config.toml
n_layer = 10
d_model = 192
n_head = 3
n_kv_head = 3
head_dim = 64
d_mlp = 384
vocab_size = 2048
activation = "gelu"
norm = "layernorm"
norm_place = "pre"
norm_eps = 1e-05
positions = "rope"
rope_base = 10000.0
rope_fraction = 0.25
qk_norm = false
attn_scale = 0.125
bias = "all"
tie_embeddings = false
parallel_block = true
init = "uniform"
init_std_qkv = 0.0188
init_std_o = 0.0188
init_std_up = 0.0188
init_std_down = 0.0
optimizer = "muon"
lr = 0.00586
lr_mult_o = 1.61
beta1 = 0.93
lr_head = 0.00578
warmup_steps = 200
schedule = "wsd"
decay_fraction = 0.873
decay_shape = "sqrt"
final_lr_fraction = 0.0
batch_tokens = 16384
seq_len = 1024
doc_mask = false
train_tokens = 113700000
steps = 6940
dataset = "wikipedia_en"
MLP neurons of a small language model. Each row is named by its layer, matrix (up: input weights) and neuron, and shows model dimensions 0-127. Each number is 200 + 30 x the weight over its row's rms, rounded and kept within 0 to 999.
After each neuron's rows, "fires after" lists the tokens most often just before its 100 highest values on Wikipedia text that the model never trained on.

L3.up41,174,190,194,174,126,193,272,220,168,257,224,239,232,149,223,180,201,263,185,197,135,247,205,230,161,185,215,203,218,178,182,204,202,204,173,224,237,195,170,239,216,229,212,221,296,249,220,204,192,195,199,169,186,222,187,188,260,148,195,203,205,236,161,185,208,171,204,174,194,202,165,259,248,191,232,214,182,163,217,263,174,180,214,175,199,200,150,164,169,180,241,220,144,178,161,196,178,215,159,231,199,180,210,150,201,244,196,228,226,177,230,191,230,196,233,195,188,180,175,192,136,215,166,162,177,223,178,234
fires after: " is", " has", ".\n\n", " that", " have"

L3.up65,202,176,184,139,162,174,224,220,197,196,214,233,165,181,206,201,238,205,210,200,165,207,210,170,224,146,197,190,192,218,220,235,258,235,211,228,267,176,254,185,256,177,148,227,244,182,206,210,203,185,246,175,257,121,193,118,171,266,195,206,189,196,192,212,198,195,180,199,200,255,218,186,211,239,171,274,156,139,215,213,166,168,224,204,210,219,190,150,192,203,208,182,231,164,207,155,228,197,174,213,199,210,180,201,192,218,207,198,218,191,208,256,224,193,213,208,230,198,198,202,181,246,158,255,203,212,247,241
fires after: ".", "'", " Y", " hel", "W", " \""

L3.up210,211,161,234,177,139,262,163,235,198,271,213,261,195,222,233,205,193,250,202,163,176,187,197,194,206,248,232,202,155,162,190,222,157,198,183,226,126,245,229,192,236,212,164,149,210,212,199,181,206,179,191,201,198,183,171,142,194,227,149,157,262,180,200,252,217,169,171,231,196,192,169,185,193,225,196,189,251,247,189,219,148,171,185,185,221,217,221,173,216,204,173,191,220,251,186,238,211,228,152,235,284,192,177,188,231,190,201,181,230,237,192,209,165,199,197,170,237,232,213,191,244,209,214,179,217,232,218,223
fires after: " g", " hel", " al", " for", " h"

L7.up164,265,217,163,199,187,188,208,205,157,221,202,202,218,263,156,209,196,157,209,206,176,203,228,204,227,158,150,171,236,202,226,139,203,209,186,146,199,190,214,174,225,163,213,185,201,259,178,222,171,193,210,219,214,260,176,224,250,193,138,204,206,216,221,212,210,203,175,233,218,259,172,239,249,238,186,246,205,154,178,192,225,203,164,225,204,180,215,171,189,174,211,207,191,257,165,209,167,172,187,148,205,183,245,166,178,193,111,226,222,254,214,216,214,149,182,204,223,190,154,214,190,220,112,243,201,189,173,219
fires after: " "

L3.up220,237,212,187,217,183,203,245,212,164,170,167,212,224,208,215,249,224,128,192,217,247,163,190,187,231,195,191,224,250,173,202,164,225,213,228,202,192,158,137,199,198,196,208,232,172,178,180,201,193,204,138,228,196,200,176,235,185,235,250,185,187,191,175,153,159,180,251,182,198,154,160,154,218,190,203,165,190,228,141,237,207,183,232,248,211,209,210,213,178,212,175,213,182,232,162,191,158,244,192,244,201,138,243,204,165,147,173,187,166,226,231,205,191,205,188,226,164,173,197,188,231,242,199,234,160,208,179,196
fires after: " in", " the", " ", " In"

L3.up292,226,217,158,150,206,229,220,185,164,231,237,248,248,199,175,262,175,214,202,203,180,169,206,204,156,141,193,148,203,182,169,177,184,278,208,224,187,195,234,218,196,213,187,210,171,203,184,184,197,236,197,226,207,216,187,114,238,246,201,180,210,128,163,223,207,183,187,184,217,184,231,196,231,271,216,180,192,246,199,197,248,161,214,252,179,175,161,193,204,217,150,204,208,236,236,172,184,161,203,154,175,187,125,209,167,248,187,229,211,189,221,242,153,213,175,170,226,118,203,212,180,142,199,159,211,180,188,219
fires after: " a", " gu", "ou", " I", " A", " his"

L7.up77,229,171,190,238,133,205,288,221,163,191,171,224,206,150,192,206,212,191,211,180,201,210,210,176,188,188,227,211,217,194,266,166,221,147,167,162,178,226,237,233,139,143,179,210,249,195,193,177,178,203,165,192,199,209,228,172,222,191,209,246,204,212,189,197,211,174,240,187,197,199,150,217,206,210,168,244,224,220,201,228,215,214,246,222,259,203,203,213,223,138,240,168,206,253,200,185,175,195,192,141,166,192,208,128,219,186,244,189,168,229,217,239,183,174,194,185,132,162,207,198,186,150,227,200,200,192,127,227
fires after: " S", "s", " l", "==", " s", "/"

L6.up140,185,193,235,265,212,192,194,234,145,217,168,175,195,216,195,202,186,177,220,163,193,155,222,191,185,214,235,209,180,203,156,205,230,221,199,213,178,157,215,180,222,181,210,212,185,218,216,187,123,181,142,195,198,247,177,229,228,204,166,191,263,229,141,160,140,190,198,211,191,232,191,171,130,157,204,176,196,181,200,208,205,158,241,252,241,234,240,186,199,152,221,164,189,202,191,178,161,245,250,208,179,208,208,227,221,251,207,184,197,249,154,241,224,222,199,236,207,172,159,162,199,245,167,212,173,226,146,235
fires after: "a", "as", "s", "i", "z", "ris"

L6.up267,207,194,209,236,197,194,188,206,191,188,142,162,193,213,181,263,239,152,201,208,214,212,179,248,207,144,203,243,152,224,165,218,259,199,147,164,169,235,160,264,188,213,168,164,198,157,182,223,236,246,165,193,187,202,230,208,257,171,204,200,199,205,227,164,190,199,255,123,187,197,139,185,199,173,226,221,234,224,188,232,228,201,229,201,193,181,187,194,147,224,214,160,132,188,229,214,192,238,217,157,246,181,180,152,213,254,185,247,186,203,223,236,206,143,254,243,191,213,207,197,241,213,220,206,160,195,180,239
fires after: " F", " f", "f", " comp", " def"

L7.up363,216,211,228,204,160,191,222,184,154,178,200,212,214,190,212,150,213,167,217,189,218,160,207,252,222,201,232,197,188,216,228,152,223,174,189,172,172,155,234,217,205,200,181,153,214,195,216,174,219,263,187,200,166,212,225,215,225,222,186,180,197,221,206,140,190,208,225,222,180,185,162,195,176,169,217,175,184,248,181,198,202,242,244,204,197,231,146,179,171,221,204,170,225,193,304,202,227,265,204,208,192,204,138,158,192,174,129,216,190,240,204,187,178,167,214,177,198,168,232,182,198,204,180,206,182,233,175,192
fires after: " s", " S", "ust", "s"

L7.up192,178,187,180,197,232,143,211,167,193,183,206,170,237,253,202,184,168,160,163,209,223,208,282,230,176,205,223,196,188,204,222,169,226,199,181,152,197,209,174,217,216,211,198,219,225,183,266,173,205,168,216,180,245,246,146,177,185,196,236,207,166,165,265,210,166,175,261,177,190,155,195,184,211,186,235,244,203,143,203,178,165,196,152,207,201,243,171,196,241,231,208,188,189,224,241,242,202,181,206,158,163,245,252,139,205,254,195,222,180,244,232,210,238,220,275,177,183,195,228,234,202,203,165,210,233,176,230,234
fires after: " d", " m", " M", "oll", " r"

L7.up248,188,204,181,239,230,196,211,201,164,195,163,181,211,267,206,185,145,213,217,169,196,176,187,207,191,226,192,243,212,198,167,221,172,228,220,208,194,251,213,247,210,186,204,173,205,198,211,185,221,189,212,202,164,145,180,212,206,190,206,189,208,190,156,209,170,226,256,259,174,211,219,228,192,184,182,202,171,176,157,207,203,210,202,282,176,208,209,214,231,177,155,208,183,157,238,166,152,160,210,173,198,215,169,164,261,211,218,223,220,191,201,159,148,211,217,184,171,185,172,229,195,201,222,182,177,166,183,316
fires after: " ", ",", "9", "16", "6"

L6.up59,217,215,227,209,187,205,154,209,176,174,173,145,254,173,219,138,187,174,204,207,144,218,176,199,229,218,220,238,188,215,191,199,175,165,152,270,158,198,219,146,198,267,214,186,196,203,184,171,195,182,198,161,235,136,168,190,212,219,189,199,227,170,201,161,211,178,218,219,185,203,176,204,280,177,204,226,209,167,189,191,172,172,236,237,204,189,174,210,186,198,205,202,231,210,258,154,246,187,198,224,189,172,174,165,209,153,235,216,200,181,240,189,167,230,207,204,168,170,220,198,282,226,216,221,192,198,185,254
fires after: " T", " H", " K", "-", " E", " Z"

L6.up198,249,198,140,199,197,223,188,206,198,173,210,215,215,170,192,146,232,212,202,203,122,199,200,245,131,138,221,236,202,242,199,212,159,202,161,252,208,214,170,214,229,139,238,177,244,232,187,206,172,196,192,247,200,202,220,163,163,130,238,174,198,147,176,209,177,175,202,207,252,246,185,176,222,194,237,172,179,166,211,209,230,215,211,231,227,242,192,231,157,243,210,182,219,192,197,164,206,174,175,203,191,256,157,198,208,144,218,235,166,225,226,144,191,197,210,212,198,284,222,250,196,204,177,174,169,174,158,213
fires after: "en", " S", " s", "an"

L6.up189,180,191,211,196,182,170,148,185,207,207,194,262,244,193,196,208,202,241,225,181,213,160,196,214,188,170,193,214,176,172,210,226,178,181,194,228,211,225,223,206,223,133,213,208,234,190,122,217,153,227,232,211,169,244,169,215,196,181,199,186,179,245,185,191,202,213,211,211,177,217,172,109,177,298,203,243,176,172,175,198,214,148,226,239,193,213,207,186,245,219,219,211,138,238,176,178,194,168,222,165,186,211,173,198,286,182,198,234,161,196,210,207,163,186,252,201,198,209,168,179,205,228,276,198,166,152,214,216
fires after: " B", "B", " U", ",", "F", " b"

L3.up103,218,201,185,203,235,214,256,240,168,209,210,162,226,218,228,189,169,232,191,166,161,230,194,164,228,233,220,181,154,195,189,202,224,222,279,204,203,176,219,234,170,201,246,230,231,229,223,213,220,253,211,201,215,199,202,195,236,184,227,223,260,187,163,212,217,179,244,192,187,240,188,138,243,157,259,207,191,185,202,213,202,197,187,170,185,196,168,215,251,204,213,218,187,241,170,190,182,235,161,181,181,210,235,257,221,234,151,194,153,162,233,171,267,163,230,156,184,122,147,214,160,178,270,179,195,180,194,206
fires after: " a", " the"

L3.up176,189,239,200,212,215,199,202,209,199,200,152,181,213,214,170,252,276,159,169,161,215,255,165,157,195,176,172,241,184,251,202,144,188,198,150,208,250,187,250,175,165,157,239,227,222,185,217,176,131,207,186,164,226,200,232,209,208,212,207,211,142,184,136,194,199,224,197,230,209,206,249,180,262,192,198,206,157,231,216,187,193,205,185,171,175,217,258,195,136,186,185,189,239,159,176,208,266,219,279,205,167,243,258,179,228,156,210,196,161,188,205,191,207,203,239,219,187,189,196,202,212,254,185,230,168,205,256,171
fires after: " I", "y", "ace", "id", " It", "st"

L6.up209,205,213,234,206,172,194,150,208,199,232,225,236,251,216,220,207,232,264,214,260,150,183,187,170,167,200,218,234,146,182,160,174,205,241,253,243,209,220,235,197,197,195,145,165,252,203,178,182,181,235,242,180,244,190,211,210,208,262,182,154,211,269,239,214,187,173,245,196,156,175,182,216,315,186,195,201,144,197,210,166,170,159,150,194,164,197,229,190,229,235,176,190,176,160,210,198,200,192,205,213,226,177,173,260,190,176,191,201,228,197,238,225,220,185,160,216,169,214,202,177,183,174,203,205,224,126,228,175
fires after: " p", " an", " the", " ind", " am", "ur"

L7.up76,164,174,184,103,153,144,219,223,193,231,239,146,219,272,211,203,225,229,228,144,206,177,172,218,228,196,225,222,210,177,233,155,197,218,192,189,145,218,193,181,217,215,139,230,208,201,209,203,164,208,213,182,210,210,231,263,187,203,237,229,212,247,197,159,218,268,149,195,223,216,160,169,170,182,259,222,207,192,221,219,238,177,223,153,192,218,194,186,191,185,215,152,209,195,160,214,229,211,117,169,219,197,178,135,197,156,113,186,240,188,171,209,189,232,214,164,211,159,186,221,207,240,225,177,252,174,243,208
fires after: " M", " m", "M", " Sp", ":"